Part of a small language model's weights.
Size: width 384, 6 heads of 64 (1 for keys and values), vocabulary 2048, 19.8M parameters.
Training: a variant of Muon for these matrices, 472M tokens, 7198 steps.
MLP neurons of a small language model. Each row is named by its layer, matrix (gate and up: input weights; down: output weights) and neuron, and shows model dimensions 256-351. Each number is 200 + 20 x the weight over its row's rms, rounded and kept within 0 to 999. A neuron's up and down rows have the sign that makes its largest values positive.
A block is one neuron, or neurons of one layer that tend to fire together. Before each block is what it responds to, as a language model described it from the Wikipedia text at the highest values.

Mid-word continuation pieces
L2.gate584,207,222,192,166,156,194,190,190,180,216,187,213,189,183,225,186,196,202,193,200,201,158,157,222,179,218,179,205,220,232,227,214,217,186,192,215,208,184,193,180,193,181,179,247,188,185,200,182,187,218,193,205,193,209,226,181,197,209,185,189,243,245,203,238,226,157,228,234,235,174,176,197,202,205,205,249,223,170,166,181,203,190,191,212,170,163,176,221,185,189,189,175,192,225,224,185
L2.up584,185,210,180,191,220,224,196,183,184,227,242,221,181,203,219,192,210,190,181,197,227,226,236,204,212,211,203,176,247,179,179,162,184,222,176,215,192,167,214,221,201,194,209,199,172,197,144,206,200,224,220,229,246,204,183,206,149,182,171,235,206,239,197,190,213,203,209,170,232,226,219,191,179,203,211,229,208,223,189,193,190,232,201,187,204,198,201,199,180,200,175,199,197,227,190,216
L2.down584,225,209,214,206,210,204,196,185,217,201,199,200,183,203,218,217,209,213,198,211,208,171,201,238,218,238,257,198,218,190,193,170,187,215,207,195,192,202,135,206,231,209,140,173,160,193,206,202,204,208,201,209,167,214,176,226,198,206,182,214,217,202,220,214,216,158,217,223,188,230,197,210,216,192,196,244,209,197,207,165,203,169,179,217,216,194,230,180,180,191,166,196,202,212,200,151
L2.gate596,214,187,189,211,195,231,144,195,186,188,193,194,160,207,216,204,203,215,218,169,203,215,213,244,203,194,219,161,223,196,188,175,178,210,157,198,188,176,205,231,220,174,157,221,190,188,208,224,229,179,202,240,208,201,210,140,184,181,208,201,184,181,170,193,177,204,219,228,210,214,183,220,210,220,186,203,198,199,206,202,190,202,179,170,200,204,249,219,228,198,186,219,209,180,191,188
L2.up596,173,213,204,203,216,203,222,194,206,203,187,191,194,156,218,170,209,196,210,210,222,189,196,227,195,259,168,199,187,202,207,216,201,223,189,233,160,208,244,225,188,209,191,202,204,170,195,187,206,161,181,172,194,215,207,208,188,206,194,203,186,233,178,171,184,196,191,178,202,218,170,239,188,162,221,212,211,150,211,214,180,188,232,204,194,179,212,221,213,148,202,211,226,218,214,190
L2.down596,212,230,209,203,206,199,215,205,212,201,168,214,222,211,223,231,172,189,192,219,234,182,231,215,173,195,223,169,211,202,174,173,185,242,172,194,216,185,170,243,199,194,181,207,189,192,207,155,213,187,196,172,188,218,162,174,171,199,223,196,210,217,197,197,206,174,216,184,173,221,193,189,217,188,183,207,191,195,190,211,182,200,198,221,253,219,254,228,220,174,216,220,180,202,202,216
L2.gate697,191,215,179,219,201,234,189,211,195,175,204,211,232,185,205,193,211,163,201,189,210,196,210,184,210,193,186,181,188,217,181,192,200,223,170,216,197,158,214,178,209,219,175,203,182,181,177,221,203,169,176,193,207,195,199,190,190,221,199,196,192,182,192,200,212,194,201,207,257,219,172,184,180,190,216,227,164,206,203,239,169,228,188,193,175,204,200,184,238,231,183,213,190,188,181,153
L2.up697,244,175,184,191,236,230,171,203,187,193,219,229,169,207,199,200,200,203,188,217,195,191,152,198,224,201,202,192,221,191,163,218,194,198,176,180,173,184,215,173,185,181,219,194,196,170,163,212,178,195,190,201,186,218,201,200,164,217,169,211,174,197,161,209,192,246,213,179,252,184,226,209,223,210,199,204,211,212,170,205,213,196,190,188,216,189,223,218,192,246,213,219,195,200,202,217
L2.down697,209,203,219,177,225,188,184,181,192,216,210,208,218,190,211,207,214,198,205,180,163,208,178,205,157,229,183,181,188,210,194,173,204,207,176,185,163,194,231,236,164,182,172,182,180,229,183,206,192,180,202,218,214,183,193,215,210,201,194,201,216,181,187,210,211,201,206,221,226,168,186,203,225,168,178,214,201,222,187,197,187,211,235,195,189,226,216,225,190,240,206,193,207,223,191,229
L2.gate1234,223,228,204,202,168,192,153,184,192,179,206,208,250,181,201,164,182,226,199,175,230,193,223,164,177,207,218,199,224,204,204,180,228,224,196,198,202,189,207,172,191,215,215,184,200,238,190,213,215,192,209,189,248,220,163,218,171,216,186,186,223,217,179,189,175,223,187,214,205,211,204,185,216,203,222,222,186,157,215,201,226,213,187,186,209,219,175,222,200,184,180,208,174,178,219,220
L2.up1234,205,192,193,261,199,214,170,199,181,168,209,205,232,187,181,185,208,182,178,186,239,210,201,193,193,255,208,206,218,183,189,174,204,182,202,208,188,229,164,233,238,215,199,211,171,174,217,201,219,199,198,198,185,245,200,192,184,182,175,176,203,210,214,219,197,249,185,166,198,199,179,213,210,185,164,193,241,179,167,182,237,178,203,183,222,214,222,216,189,188,217,205,186,166,215,219
L2.down1234,211,225,190,230,195,201,171,231,174,188,187,224,228,165,231,198,204,187,191,191,177,171,213,177,176,203,211,175,168,199,217,223,174,188,207,200,180,201,195,226,227,191,198,178,196,193,186,207,181,151,196,198,188,184,171,212,177,203,180,229,214,196,226,223,176,170,158,191,214,201,204,233,208,212,157,182,219,185,204,227,217,214,196,201,200,220,189,200,196,193,224,170,208,185,227,232

Month names in dates
L2.gate179,183,157,187,185,177,188,254,207,199,197,173,171,212,229,180,210,202,173,229,184,199,196,207,195,207,215,209,220,209,213,222,197,234,239,185,155,205,204,212,232,216,202,201,171,196,205,207,191,179,190,247,207,175,181,163,200,200,202,209,215,169,164,188,169,243,196,211,191,200,185,196,207,202,198,163,193,196,221,218,184,209,182,222,210,209,190,217,181,206,217,185,189,164,182,183,198
L2.up179,186,225,186,220,189,158,174,174,238,180,196,199,183,206,176,187,245,222,207,210,186,203,185,178,191,204,224,201,199,196,176,213,197,213,200,216,223,188,206,234,173,234,201,223,214,171,217,193,191,195,232,180,202,166,209,209,238,194,189,210,193,202,210,215,229,184,206,202,203,167,215,204,189,182,184,191,176,234,203,222,175,221,208,241,217,207,208,178,157,187,192,208,208,183,210,165
L2.down179,180,196,202,190,252,202,228,228,211,190,200,206,216,179,175,189,178,181,195,200,205,180,217,197,236,231,193,189,180,172,207,203,188,212,161,177,194,171,205,191,196,185,199,200,244,193,239,183,195,134,203,215,205,149,205,242,174,221,212,208,213,176,201,173,232,203,235,176,192,215,204,220,213,176,196,195,197,187,204,191,250,184,197,185,185,192,248,185,203,212,222,208,210,227,160,209
L2.gate256,200,185,171,225,168,148,192,204,205,192,211,207,194,201,173,188,169,195,205,197,204,199,148,177,179,156,204,231,189,197,179,191,208,177,187,209,213,208,229,199,201,203,198,233,213,199,205,273,194,192,224,211,203,201,177,214,197,201,207,216,172,191,210,190,208,219,198,195,207,172,195,178,174,183,180,187,195,193,200,209,187,172,219,226,192,222,208,216,226,190,227,193,197,221,226,190
L2.up256,207,204,192,194,190,196,216,181,249,178,193,197,252,189,223,197,225,148,203,237,181,210,200,174,174,185,197,206,168,174,193,161,228,242,176,171,210,194,178,253,213,189,175,219,241,197,209,210,157,167,198,166,168,191,189,188,210,209,199,187,203,199,194,190,234,200,229,216,155,201,220,234,206,194,227,160,194,196,193,200,213,165,202,180,163,195,174,190,190,185,228,197,182,225,211,198
L2.down256,173,253,211,205,207,208,241,220,214,225,242,219,219,206,161,190,224,179,213,230,171,174,222,200,182,206,206,186,206,199,221,164,206,158,240,195,197,194,217,194,200,230,190,232,213,196,205,172,145,202,199,190,174,235,197,194,182,221,196,203,162,186,213,208,233,179,227,213,196,178,208,205,204,213,222,192,222,208,191,214,182,187,206,205,184,212,219,205,236,216,236,196,199,219,172,187
L2.gate413,169,208,206,190,189,192,220,172,177,211,171,170,232,215,220,170,209,202,210,248,198,185,168,214,210,201,192,220,204,194,223,204,205,217,179,235,195,221,204,197,190,203,202,253,208,227,252,238,188,172,247,166,216,175,215,233,171,168,228,203,194,170,234,172,199,195,157,202,169,205,201,231,210,185,224,189,186,210,196,226,201,199,190,199,201,193,237,167,193,203,158,161,190,206,184,188
L2.up413,175,225,197,165,181,211,205,250,216,188,201,229,205,243,199,155,229,228,208,176,204,194,240,205,207,193,202,205,213,198,185,191,196,205,232,216,200,184,190,185,223,234,219,204,189,182,227,221,214,194,225,210,140,222,201,201,196,199,218,225,226,222,200,186,190,175,207,217,215,197,216,215,213,203,199,187,200,218,197,232,217,207,206,186,237,183,203,158,211,212,207,164,176,194,220,214
L2.down413,172,208,209,188,197,198,199,196,225,186,222,229,203,178,205,203,231,190,182,188,151,185,195,236,184,188,220,197,211,231,229,185,170,149,192,189,193,214,220,182,176,194,221,219,168,221,246,209,201,235,200,216,179,172,205,210,186,222,212,201,191,177,190,205,201,197,169,222,179,185,206,200,196,176,219,226,206,213,177,193,221,204,215,186,210,226,202,210,260,215,217,169,194,218,210,196
L2.gate1347,170,180,197,231,177,188,180,206,212,167,187,215,217,192,178,149,214,207,221,207,178,192,170,201,225,191,190,193,173,185,180,242,209,182,212,211,198,215,190,173,205,220,184,222,162,165,198,203,200,176,225,187,214,193,189,195,188,187,174,214,195,212,239,201,200,170,186,203,179,180,215,204,220,211,204,193,157,176,220,221,200,208,236,186,211,211,231,188,137,210,228,203,204,235,210,228
L2.up1347,191,212,188,230,213,249,204,234,181,197,204,178,215,225,192,188,211,160,208,200,201,188,162,191,217,208,239,212,188,193,179,202,217,176,222,204,195,198,182,154,180,206,206,185,173,215,224,224,203,191,195,201,198,239,198,216,174,212,193,205,199,185,208,173,217,204,158,198,218,235,192,180,203,171,180,181,208,187,207,214,195,182,196,186,202,175,198,225,192,184,197,214,211,168,189,181
L2.down1347,200,213,183,194,198,249,214,196,202,165,196,185,171,177,209,174,230,178,212,192,228,231,176,210,171,182,168,175,184,208,210,177,188,174,184,205,206,183,212,175,241,208,205,151,205,178,224,225,207,169,161,232,236,186,213,225,202,184,216,217,208,209,221,200,228,202,220,205,234,201,207,211,196,205,177,174,213,203,220,176,218,197,215,170,215,188,209,210,247,188,210,227,202,214,192,225

Separators before numeric values
L4.gate71,269,203,209,182,185,205,200,173,224,200,176,203,183,219,177,198,169,212,193,239,194,189,205,188,197,199,192,215,261,170,220,198,229,207,219,198,188,195,233,196,205,213,177,184,224,179,198,191,206,185,221,205,191,171,220,211,209,188,210,219,170,165,228,231,178,204,170,191,197,196,201,217,224,214,202,226,208,211,199,185,226,200,167,175,203,196,152,193,214,214,173,203,192,204,199,206
L4.up71,227,200,227,212,208,216,191,181,192,185,188,205,220,184,216,208,184,171,203,204,204,198,221,207,212,198,207,218,231,205,193,205,218,206,178,225,198,200,213,199,218,180,186,237,219,209,187,191,194,210,156,223,216,213,189,181,211,218,193,200,199,185,190,198,215,200,180,209,193,219,221,225,197,188,210,213,239,205,221,207,198,199,175,178,196,215,202,220,176,192,225,206,188,198,171,220
L4.down71,215,214,221,138,182,177,233,180,212,209,173,204,202,223,205,202,220,209,192,174,196,206,191,215,190,190,192,217,212,221,235,212,205,203,208,206,183,169,190,215,235,191,216,219,195,238,172,188,184,161,180,231,197,212,174,226,217,201,223,184,186,175,170,204,193,199,196,194,220,203,227,218,198,165,193,199,204,234,204,208,204,194,196,139,225,257,192,207,233,220,226,225,190,200,200,212
L4.gate311,205,213,207,225,175,201,183,168,196,215,203,205,216,168,217,170,193,207,187,204,190,215,160,147,184,174,197,190,215,201,179,192,193,197,202,214,221,206,215,193,209,211,209,183,189,213,210,204,189,162,225,183,202,203,173,192,228,202,224,212,220,208,178,173,201,188,176,177,213,197,213,225,177,214,179,168,160,190,225,149,226,185,217,241,189,187,184,195,238,214,200,221,209,209,205,184
L4.up311,169,202,194,206,164,217,188,176,212,197,187,191,218,236,180,186,192,181,191,218,208,199,182,233,182,184,189,214,190,197,193,188,213,225,213,205,208,229,222,215,230,209,199,143,197,188,221,207,234,212,244,191,209,200,213,211,184,204,203,178,197,215,179,157,245,204,223,196,203,213,185,209,201,218,181,162,204,204,223,213,196,181,203,198,171,218,189,157,224,220,215,207,191,217,186,209
L4.down311,215,198,199,192,190,188,193,178,203,188,190,192,214,197,195,169,218,221,205,210,224,200,178,215,182,196,173,204,238,178,195,200,209,218,167,198,246,217,225,194,220,233,195,207,192,193,181,217,227,187,210,213,191,244,179,178,195,180,214,182,214,195,161,173,156,209,196,212,203,217,188,204,205,207,195,196,181,193,250,180,193,200,202,186,194,192,185,199,191,232,173,204,179,207,222,208
L4.gate525,199,210,181,209,224,193,152,195,210,201,186,142,195,172,241,223,194,165,183,218,194,184,198,233,233,202,220,227,192,199,188,174,242,180,195,228,180,190,183,205,175,172,202,187,192,202,173,204,188,188,208,220,188,191,198,172,192,191,204,230,195,182,214,188,209,230,199,197,205,190,192,219,200,194,191,194,176,186,191,183,219,169,209,171,157,188,217,203,196,216,175,184,206,188,177,211
L4.up525,185,202,169,236,173,144,172,196,248,178,167,196,223,215,192,188,204,177,170,204,201,187,197,204,233,194,199,231,174,213,249,210,219,225,195,192,173,182,214,202,192,205,221,218,195,178,160,210,207,209,245,198,234,171,230,209,236,193,199,187,165,165,193,169,209,213,162,217,239,213,220,242,193,216,211,182,213,220,198,208,199,233,220,199,194,208,240,195,234,182,187,191,193,203,218,189
L4.down525,185,205,225,205,186,175,212,185,166,191,233,179,242,186,190,237,219,212,202,228,218,215,175,208,214,173,210,214,200,209,175,176,196,183,171,211,215,194,209,196,182,189,178,127,198,185,178,183,184,211,223,184,201,208,198,205,185,241,230,218,155,171,206,193,213,170,223,219,181,217,198,169,183,231,197,156,186,193,213,187,231,172,200,214,183,199,189,193,211,185,191,182,178,218,206,143
L4.gate747,201,194,185,219,198,194,180,199,216,189,178,171,178,196,177,196,188,192,206,195,181,195,162,183,194,185,232,255,179,168,209,200,206,204,156,191,212,206,221,193,222,180,213,203,200,201,183,231,168,217,207,147,226,235,191,177,242,186,182,210,217,197,177,209,203,180,199,194,188,211,224,224,229,199,252,185,147,223,203,195,183,189,210,204,198,191,186,185,191,192,190,171,217,185,190,193
L4.up747,182,220,238,221,205,204,195,192,190,209,204,217,232,216,213,216,209,154,201,197,225,187,203,208,169,194,165,203,220,167,178,196,225,233,187,163,211,222,208,212,188,205,182,192,188,215,208,209,215,238,190,190,182,194,212,185,171,244,208,229,183,173,158,201,237,205,195,208,222,235,201,200,205,242,229,198,175,212,185,202,182,196,212,202,198,204,206,210,238,188,198,209,197,209,160,216
L4.down747,193,199,200,180,193,219,204,168,177,205,200,183,195,213,191,200,220,227,222,199,210,198,189,231,213,209,197,209,172,222,159,158,223,217,236,194,179,244,176,221,198,201,181,193,199,191,212,197,204,216,236,224,146,186,197,193,190,162,220,213,229,183,195,197,197,212,181,231,181,170,219,199,222,218,194,188,219,202,218,204,200,197,212,202,235,211,177,173,238,183,207,182,191,211,181,214

Dates before the day number
L6.gate116,213,171,152,196,130,214,206,234,216,194,196,208,207,203,216,177,187,196,165,227,198,220,205,241,174,185,211,196,181,191,170,225,210,170,186,166,184,203,175,218,188,229,207,227,203,221,186,232,205,173,171,191,180,166,210,176,190,170,251,212,206,172,207,194,223,192,175,203,182,193,196,205,205,180,173,180,160,233,190,208,183,209,235,212,203,218,180,215,181,212,204,177,185,208,177,232
L6.up116,222,144,188,167,183,201,208,212,209,184,182,199,226,206,230,193,173,226,201,200,177,232,203,214,145,179,173,200,215,180,199,234,204,198,199,202,186,173,208,217,179,221,195,199,197,195,181,195,209,190,197,227,181,180,201,158,197,189,224,171,188,197,221,210,211,224,216,199,216,182,208,212,199,245,176,182,180,223,241,207,208,209,191,192,241,178,204,210,180,221,212,198,191,172,169,188
L6.down116,198,167,199,192,186,204,191,222,180,236,193,194,200,181,200,210,185,220,169,196,221,178,188,205,190,231,173,185,203,182,174,201,195,188,182,152,218,203,179,196,180,220,176,211,174,195,193,183,225,172,231,241,157,208,195,227,194,212,207,216,246,192,214,178,227,228,177,234,204,209,190,195,232,188,181,164,174,224,192,193,174,217,235,228,200,187,179,212,194,209,171,218,214,190,201,211

Vice in office titles
L4.gate16,183,212,209,210,203,193,218,193,233,200,175,210,235,171,255,204,200,220,181,223,186,180,252,220,175,190,258,204,185,194,162,168,233,210,199,197,196,204,185,166,186,212,189,191,199,211,211,189,181,206,190,211,212,221,169,216,204,235,194,198,200,228,206,211,209,201,191,190,211,206,189,237,197,212,202,216,212,199,198,206,203,220,194,238,230,174,207,194,215,184,162,199,207,228,232,193
L4.up16,170,230,188,183,198,198,179,202,177,223,208,183,219,181,187,209,201,188,221,207,211,186,171,221,194,223,266,176,176,183,209,194,222,183,209,191,187,183,202,197,205,185,185,192,193,184,196,199,191,197,212,204,233,188,191,210,200,229,205,189,192,200,197,221,194,228,167,185,223,198,169,198,225,233,196,170,218,234,205,188,171,202,173,182,222,173,212,194,239,213,236,216,195,164,246,196
L4.down16,182,204,184,201,240,189,219,217,188,218,164,193,148,199,178,203,214,191,185,211,197,189,246,237,146,213,184,174,221,186,217,207,194,205,207,188,236,188,174,193,205,231,159,204,197,176,223,200,252,223,204,177,215,208,217,183,228,198,160,231,187,220,196,166,216,201,195,191,206,193,208,206,142,174,208,207,186,190,209,170,207,236,197,217,183,193,229,183,191,184,173,172,213,197,205,207
L4.gate174,183,173,227,199,222,227,180,187,202,185,180,210,182,192,186,184,213,197,182,209,199,187,236,222,152,202,219,195,181,145,222,231,219,183,193,180,161,179,192,172,199,204,176,213,184,219,203,216,182,235,167,219,251,215,211,203,209,190,176,202,197,219,177,220,188,204,207,199,174,181,197,203,251,211,162,223,192,199,200,222,201,181,196,219,191,183,175,213,209,213,198,201,160,221,186,228
L4.up174,190,228,172,166,189,209,205,270,227,170,198,199,228,133,183,204,179,211,231,203,200,165,209,170,168,191,197,233,176,177,228,226,238,168,171,172,206,204,203,186,193,206,178,197,188,214,197,216,238,188,195,204,207,222,195,197,174,208,242,210,203,215,189,224,192,200,254,173,197,218,214,205,220,207,213,210,191,201,186,204,200,174,219,200,196,192,218,229,219,220,211,209,174,240,213,235
L4.down174,184,206,206,216,192,225,163,182,178,191,171,221,208,170,218,200,244,214,210,231,155,201,206,213,179,194,198,194,174,184,193,208,193,202,163,188,181,192,200,162,215,187,209,219,161,240,183,196,220,205,180,240,208,184,191,177,144,194,236,218,207,189,200,217,172,222,223,215,226,174,185,216,201,183,192,196,202,183,170,199,211,209,219,196,204,214,192,206,193,171,155,197,186,206,203,198
L4.gate306,178,226,240,213,212,210,185,184,207,183,207,199,195,213,210,205,182,194,196,178,206,213,176,174,247,203,229,198,192,186,207,170,212,215,211,203,215,210,202,221,260,198,200,166,181,230,215,215,193,189,214,204,177,191,203,162,190,204,213,194,192,187,213,196,249,219,213,207,203,209,177,234,216,213,175,227,214,198,189,185,203,172,197,204,222,219,214,189,164,193,211,206,180,199,243,158
L4.up306,202,191,201,172,203,209,188,164,201,225,189,168,204,184,198,186,219,209,217,207,206,182,228,201,187,184,209,200,195,154,223,183,205,189,210,231,192,191,186,207,212,171,186,176,191,222,201,208,212,172,247,212,179,223,215,179,168,251,191,211,159,193,198,221,217,214,221,191,223,225,163,187,219,190,183,201,194,226,187,222,247,168,230,205,188,198,189,179,165,196,200,208,207,210,204,167
L4.down306,206,240,218,198,203,214,196,189,191,198,193,182,197,200,243,228,162,217,189,242,215,215,197,226,152,193,202,206,168,174,229,180,205,174,182,210,217,190,181,208,245,177,167,238,207,208,238,181,218,181,213,197,182,213,219,218,224,220,188,190,169,222,201,198,218,212,163,234,180,190,215,205,216,193,205,235,230,167,203,167,182,215,231,188,220,198,195,191,209,213,228,194,180,197,205,221
L4.gate1317,192,211,180,228,208,220,196,245,176,179,204,181,187,186,226,195,216,166,177,236,201,219,196,187,190,200,227,213,195,203,202,216,223,178,177,184,200,222,187,174,251,182,194,207,218,241,215,196,203,202,211,168,210,207,179,171,202,167,190,202,172,179,186,221,207,180,232,175,206,216,181,207,230,199,164,230,218,236,204,247,200,207,238,195,223,199,231,214,181,195,174,173,190,183,222,213
L4.up1317,249,224,204,179,191,191,187,222,187,218,208,189,154,191,185,189,215,187,198,230,209,213,205,222,187,177,210,207,213,213,195,195,212,189,181,164,181,218,212,211,254,152,220,178,211,245,206,221,225,182,175,176,195,211,197,209,232,209,227,203,222,189,204,214,208,170,202,197,232,215,196,181,210,184,158,229,189,209,180,211,188,201,190,177,207,178,214,225,177,207,199,218,224,193,174,207
L4.down1317,234,183,203,219,227,178,179,207,165,173,196,194,151,195,190,192,226,230,198,209,189,210,195,170,205,182,196,196,178,217,203,167,220,169,199,196,175,233,218,191,201,210,220,210,190,207,234,215,184,199,162,183,173,217,225,227,249,183,195,230,206,193,217,206,205,234,219,200,199,185,222,203,233,191,203,218,198,174,193,207,181,203,201,211,235,185,174,188,168,179,199,198,189,214,208,237

Mid-word pieces and title prefixes
L6.gate901,213,202,196,190,200,150,186,221,192,210,196,174,181,232,226,211,214,215,195,202,194,181,195,186,221,196,206,196,191,203,190,210,249,189,222,209,161,191,218,237,211,193,190,160,202,169,170,203,205,226,219,196,170,228,184,203,200,216,222,221,208,190,198,212,203,204,199,169,183,174,180,199,198,202,196,269,224,172,198,206,177,189,198,204,204,199,214,176,208,231,197,223,212,166,222,193
L6.up901,205,189,179,178,218,173,237,206,198,185,181,188,220,174,183,217,206,195,216,169,200,194,227,160,231,183,216,163,201,219,218,226,218,148,198,199,168,191,212,192,206,232,214,203,189,192,177,226,203,218,200,209,207,198,184,215,206,197,163,204,216,181,205,226,203,176,193,200,191,195,172,216,206,207,190,225,216,191,215,226,191,227,201,206,233,244,201,176,184,200,188,200,220,212,195,220
L6.down901,225,212,169,155,174,173,193,207,182,199,197,207,198,175,199,218,192,167,218,211,180,201,254,197,183,174,195,207,188,157,208,181,244,195,177,231,175,169,159,191,212,193,228,210,175,216,201,201,196,207,193,208,190,179,155,230,220,189,198,217,205,215,208,220,196,231,180,177,230,161,217,226,204,208,198,223,194,212,212,192,202,199,179,188,185,201,208,188,199,214,177,177,195,199,149,200